From a checkpoint of a small transformer trained on Wikipedia: MLP 3840 squared ReLU, 116M parameters.
MLP neurons of a small language model. Each row is named by its layer, matrix (down: output weights) and neuron, and shows model dimensions 96-191. Each number is 128 + 24 x the weight over its row's rms, rounded and kept within 0 to 255. Numbers have three digits each.
After each neuron's rows, "raises" lists the tokens whose logits its output raises most directly, leaving later layers aside.

L3.down357:141118122154128145123148066109144149139094130142145093092115130123095094160119113161099117170165149144090116139130112095129164096119153159093128097140162125165111085146098159119136159108137099157152151102100143158115111146095132096075118116132123113096111122089136146091162108151122133104
raises: "x", "e", "ek", "ez", "te"

L3.down491:105165134138125124166152147095156128123117122148126112122110129104138140148107122159117111151118143146079142114096114103147123125164161122123144129132132112113178093124085144118086111114101139148143144150143129123130140096162151144130133140137127174098100122100157100117112170120142112140
raises: "th,", "th", "cy", "ter", "ty"

L3.down1607:148140100147133105114117148098152163109102083139102138127103139128099154149173131101109105149148091163154139176119080123126127121142141075123124110114149123128161137125152122118123088146113090103140124135111114065161147151093144135117154145163119157097138172124126095113139110093132057166
raises: "2", "1", "9", "0", "0)"

L3.down2271:138118089103137111093137140145142115149055126126133115147146124148088114140117138109144156068100144140152087100118154164108103148130092130177171137111104101126103138160131128195096134137110128123135197133139158183116111119150163101118119146100138129141110081103099138120124129156103152140
raises: "up", "ets", "-up", "et,", "uls"

L3.down2981:163115157136142212156128103110144104131151137114084115165144134104138125138108128120128098135124154114098117155161134187155095148126100131129122118127125180146129098142123121103186112167134119099134100160099126113127103143107157105187149105108104129086113134156105134138124136108151141133
raises: "y", "ys", "ye", "y\"", "ya"

L3.down2369:143100152099118132079170138146129120151134125140136130097098135176145087129084127125133090092097180095094128162109102153169129133149138103157116117143125098139150115102142107163123150131099094122136106118149150124081106122090136127139099132167104141109160132135132164103071166121150121175
raises: "e's", "e", "ason", "p", "av"

L3.down3280:095170101076110137090130164154104108157118148150136139155099129137142135133128133154093107116072135189129165188131141167108101097131159139089118164128145127110193143124156102141112130122123093134141125136137126119121130097150126157157083163117135123112128088133144135156137099143150128139
raises: " Zealand", " South", " Guine", "town", "land"

L3.down571:149149143131164181130128208129137133147128240156134116131111143141090129140127130126125119126095133125140147122130123143107113118169133132114130144120057134138127140145133143134131126126119118131130119136114161136107139102146129118132119130128133105109123130132109139164118119097123137125
raises: "=", "History", "-", "R", "A"

L3.down3554:123156133144139165152135124112087119100125108112154153101111136101146149154115113130107145125152102134146117106085145168133146124106126129120120168122166098159111110129156132084136103108137162119124157133112110160115106141118137116124117101145146150123085137104136145084155159122155136109
raises: "uted", "ut", "ute", "ution", "ress"

L3.down2930:147136086127110125135115167100132120171101122139125163169103132144153122105065092136132106126125100113089097156152130148169149133149125164158150151095105124140122114089090100113125191115131063126143145136119123108097133101110167103129138130172107155097144167166135160153130171090158102112
raises: "rated", "ot", "ban", "olog", "ect"

L3.down1974:118112114096106106079131127103073133099124170133117118076099122110116166116137146128086134122114117116140136132146166104131109117139136123151127125124107126128145137118142121128165111143116094099153126104128092110142145150130160131158107115139116139102146093104187130156143108127148160128
raises: "land,", "c", "isc", "cl", "ist"

L3.down2221:154141143130151166120131210128123121145125252165132126128118141135092132143128135125125127127102121129130152127123115138117115120151126131111138137111077135135128137148133131126133126123115120128140121129120145141126129117145129121130122125130131120116129125128109139158125124107125139121
raises: "=", "-", "History", "C", "B"

L3.down1751:112108100111116085135111121141122140142134090105149140123173142137128135104108167119123115110113101152156153109089138110153098133161099118107145121105150130115127133144092156126144123114150115104136117094145091115106143143137132145081112093115126121099152142128160080069096136138117139127
raises: "y\"", "ier", "y,", "y", "zz"

L3.down3447:136099126148157149136137125099136125141125083136072120085127117132157144138138149107125134178118098103082145095136141112106129173094114129150127107134083164120107125130148161127158137111174147152118150117144123121127126109119114120127119166122126113199131132195116129112094109100117115108
raises: "red", "ing.", "bl", "ing:", "lock"

L3.down753:154134142131146171123133218128122123144126251162130122127115142136095130142131135125128125124109125124135149125120118141118113119155128131111136137118077134136127141152133131130134124123117120127141117130120147141124129113145131123130125126130133122118130127133107139157125122105124142117
raises: "=", "-", "History", "C", "B"

L3.down371:146136098090153120131090097118132084176122155131154146127086057110087149113189097174141105092114077111156092089133116120170128105152086115076118143093105122161140134109125160140150109131140133083120130139106137083124169150127143135108076127127150164130164111144146087119121100150134123129
raises: "hens", "yl", "hen", "idi", " itself"

L3.down517:117094153149092155139172087117133095150155117139148122155165149139182106140164120121139118149084091113136117127106149122101105097114118163086117105135077144148111124127142116105102113126121096127102127132162141087115149119128164099134145139101133115169110095154146135116120147118122062135
raises: "ress", "ic", "night", "ified", "ific"

L3.down905:110122140122130131172109125174128141138173137160135121122157131092129103146124107139131142138071170077133136130087106129116097150148148129119149084108095157163151095158143106125102096114114131131132076157166129181146139146073142104074125138145188134124148132118122082126139110138080154109
raises: "ism,", "ful", "istic", "ism.", " time."

L3.down911:069168141101151135120178140108097157146141137139138117168115122171129135124157139088082132119130138132137102135096112178147146128167145125071124122141096134118127146157146122128109159138106158174140130093117094117107111122113105158124121123160138164145132147145101050133152119095143140103
raises: "e", "ean", "ine", "e's", "es"

L3.down1630:100119132119182157077128146115145150096126109155121110122110120168119111166182140118118128141125114097153116106102149163153121135124070159122118133165118131106095079080128124104120097145161125106147160139123135130096094095098139100113186131122133190128118130102119138126099117079135137104
raises: "ks", "ke", "da", "con", "fully"

L3.down914:154139087107118118182125167133120104136150097112120117132156131138144143160127142077047135180137141130144089153098133155163127118099101108153178144149119122136162154068088095137106116120124113135077111130087150136135134124131103113151119164077101090131157110140108138118166118119204121122
raises: "ten", "ity,", "itar", "ity.", "ity:"

L3.down2586:145105173148118154094137171125132135122101094113126105134160120100159113138110148096114123165104153163134134192089114125143150142126135140161125102118124112131115159139139132142103119126083137152130124153090114152127125157111125143105121133101113051136162137154152131095130140099141112110
raises: "port", "ed", "ways", "che", "vo"

L3.down730:142112106145119151156129147069082123129108131147121110100121199088144120128088129083178124137131168160154144130101122147148109141149154069122114147135127114075105141101143116118144166120138134137136117125084148190110172110113165141130127150076159169114132139109129142085114135138088146121
raises: "rupt", "place", "ference", "gu", "play"

L3.down3097:116117154115114121117137138125090144097095132129144149106111135101135124148098084133128167114063092129137123126162146170145116121101139149142132119113054107133117144115145155138129111122129110144126142125137125150114106125176111138101125145101138128176117148137137132131103111144146132181
raises: "an", "hold", "board", "an)", "p"

L3.down2354:143127142152155184132123208119139123138114230153122127132094158141083127144133133118126113125112140118138148126127115153100130129157141141116140133115062136149131121146130137115123122126125113123134119134110169137119127095154116129120104145140138114107124138126122138165108117098120135113
raises: "=", "A", "-", "B", "S"

L3.down3705:155140122176129136133114123137103152141115149121085106111192140114122122138106126112111140119123150152154127143132126163155119141080137123110138132167123123114107120126091126098114109089090098100091110142149137097152151148137133100145118096093137143111133127113095141115161110126136101139
raises: "per", "w", "war", "wan", "rak"

L3.down3828:145122141119140139118166114170117125107146110120115154122097128078157129126118172147129128147158118132158090106107129077097102131146119095151107074090127118163134154133128143136146084124115137138134169164079147115143148147155112162130114089154137112093133139121117116107123113165111111126
raises: "\n", " It", " In", " On", " At"

L3.down773:130091139149089099184116123120137107177135101152119106089117147136115134144114128106068145128142128093109132162220136170111126114080161098118182108151113138096120148094107125150151138149136120125139137114104136131112086144155168092163149110144146123092112156110118118168102157157151097146
raises: "\"", "\",", "\".", "\")", ".\""

L3.down3154:126115141106106108082140133131132138131104136111174170147113114127139147098166115180106115115135156070178123167128119085134148133115131099134118141140101161125137124107147097164120123094135142120155138144139137137105126162090147084124138137105129160133135105107137127135095093145138097145
raises: "me", "i;", "mes", "wick", "mi"

L3.down1721:150123082129162106079166117111118106141099116111114182117105113150090154126115132148063125124151095139142167135124173158110089152159147131095109085111126159147146152051136140105158137122128116142111110172159178072117101156111122102178124132133134126147121126110122152145113169124085151123
raises: "–22", "–2", "-2", "–25", "-N"

L3.down3055:174114120134077134118118138110129108152105148105099076121129154163099049156149134113123165103143112104100074120130110120121104126162143139086151157153104068134132129116136084167120097122164132091094161106142157116135112130129154080115128082137123124143146111134100152122140136108130131154
raises: "elled", "elling", "els", "el.", "ified"

L3.down2051:174130105085157153128083140128167086120114173086129147127127104098174140125145117142106107099140114136135137155119103188109151095106195107128150135125125127145126086126122145109111117113128099101122138129104124085141112122100120145137124122113135139104111094142151110128125103095133192138
raises: "n", "nes", "so", "nia", "il"

L3.down600:124117154150155159134105102115106116128129110107141088097097138113168045110116114106121128164105145100095110141119069113141098143116121096126125108098132108054162128084144060118100154130129096165155120131091149145061168156126135154152097133163158119122135133117144170134115110148093127144
raises: "erc", "e", "urance", "p", "p."

L3.down1135:130110148147091110209117127133134117152134080147115124108115144127087130126129145119086131125127133104104137162217124162116137094086160081146156124140098142090110160099092122151148151125145134117142133113081135147124112139145175091160155122132152123101082155117137121155134150143119100124
raises: "\"", "\".", "\",", ".\"", "\")"

L3.down2891:123127140108140137181121146153127145104114104099128140116128196132155114130124127106139135167106148141142103132121129122161137123119116141140129093131072126089175151094119111080134128137124146113156174131102175116147098131121135130155116149079112105145136052130109121136109119135103112106
raises: "iform", "cle", "av", "acc", "p"

L3.down1664:119141148110160133151122150136134150116141121103063136118185086106128141157134125098170118100125160144127119127117109109135140135138107114121119094137145109141144131080106147110101130104148125093127133145106153113118169082147163118109121127108113135135131145113138160111172151126093097054
raises: "cles", "ature", "ild", "cl", "sen"

L3.down2640:109098139103136167119161082103152132133141143102121135135102135139119076109123142113104136170136131094114134137163135091085169139159114123096103102132098144139129098155121147121092099125128090082149124120121161064137121092065126128104095133175117111108144122150083109114144140127154152123
raises: "2,", "4", "7", "6,", "7,"

L3.down2833:130107142094120122148096156101076154108127132123154104160151131116093119133131116140115130107070147121106133158155149172152141143139099116119099136113152098129138107108203144164114111123128117094185130146145135122115146111127137143150106163092101153162126110111124123110112147130168082153
raises: "al,", "al.", "ale", "ela", "el,"

L3.down2244:151150124141148153128123149102105170131111126138125121118158082114134119099088112103148096111115130155098106151123100150162131134154136132154179120109117109076123155134159131157084145102081162149123156174119162097079156102155206151105112128068089101133122125146109135127111182118142140129
raises: "per", "itation", "por", "ages.", "age."

L3.down22:154139144128148167122132218129124120145126253163129125126113139134096134143125133126128121125101125128130151127122119144119113124153128130113137138118076136134126140148134133127135126123112118126141116129121149141124130111145130121131125125129134116119131126129108140162124125109125143116
raises: "=", "-", "History", "C", "B"

L3.down36:125129135131118117118130104087091132113137093116124146136154116087142107086109132117181134137127130147172125138128141165106104108129151143143115133141097141077170146151105114135148108077091106098128161140109127065112155118116154135101122112123083189127117130133120133141125113136118150145
raises: "ographer", "of", "ographic", "ister", "ograph"

L3.down2049:139174122107126176151125143132092142077141114118139107117130145114122131095118141163169182082136139143128123125123099148105175142140165150140126154157108126103142121138126166120108164117145110106131139143098149085101178139158149126089118089164102162119127118128100137148148144139145135074
raises: "eg", "ario", "ari", "umber", "est"

L3.down1735:129129170140145144172118126153117164144127132100108098087116154105145133085117115126172132121149124137139168149119110142071101125144142091146114113129093152134139142143108153149152137131134134104115158149121164120129107102103074139150148113133139129141104101141142097150142105155088121117
raises: "irl", "ilst", "itch", "ole", "iting"

L3.down3594:128153169092146158123161127112139106126120122123112159092135150101148132157146156118160117129143148123102136126124106083087131124154103123152178104143153127127187121115146097162166109171160115129131148109097156148170122146129168104141123116175113150136104115091148166096138151099115112175
raises: "elling", "elled", "our", "ells", "day"

L3.down3511:147120112104138146128147094179079121155144101115136114133107124129102120135166135108136122142121124128101136075184124114134153158097091149058140099091114114157121122116104155121145127137117180126151166113109147138131084116109112126118072112115127158135148154117180104117152130088146148106
raises: "nd", "n", "d", "de", "−"

L3.down2915:084161167125143163136104138104151108092129149111155181162120150119108093087144079150117142105138144084097133110127164114129121132136144084102132081153175109078130110155147120128156138132125138103119132166136081124121100130119150141137103122183120141120158143135114158133111117163125134155
raises: "-day", "-D", "-Ch", " Nation", "-V"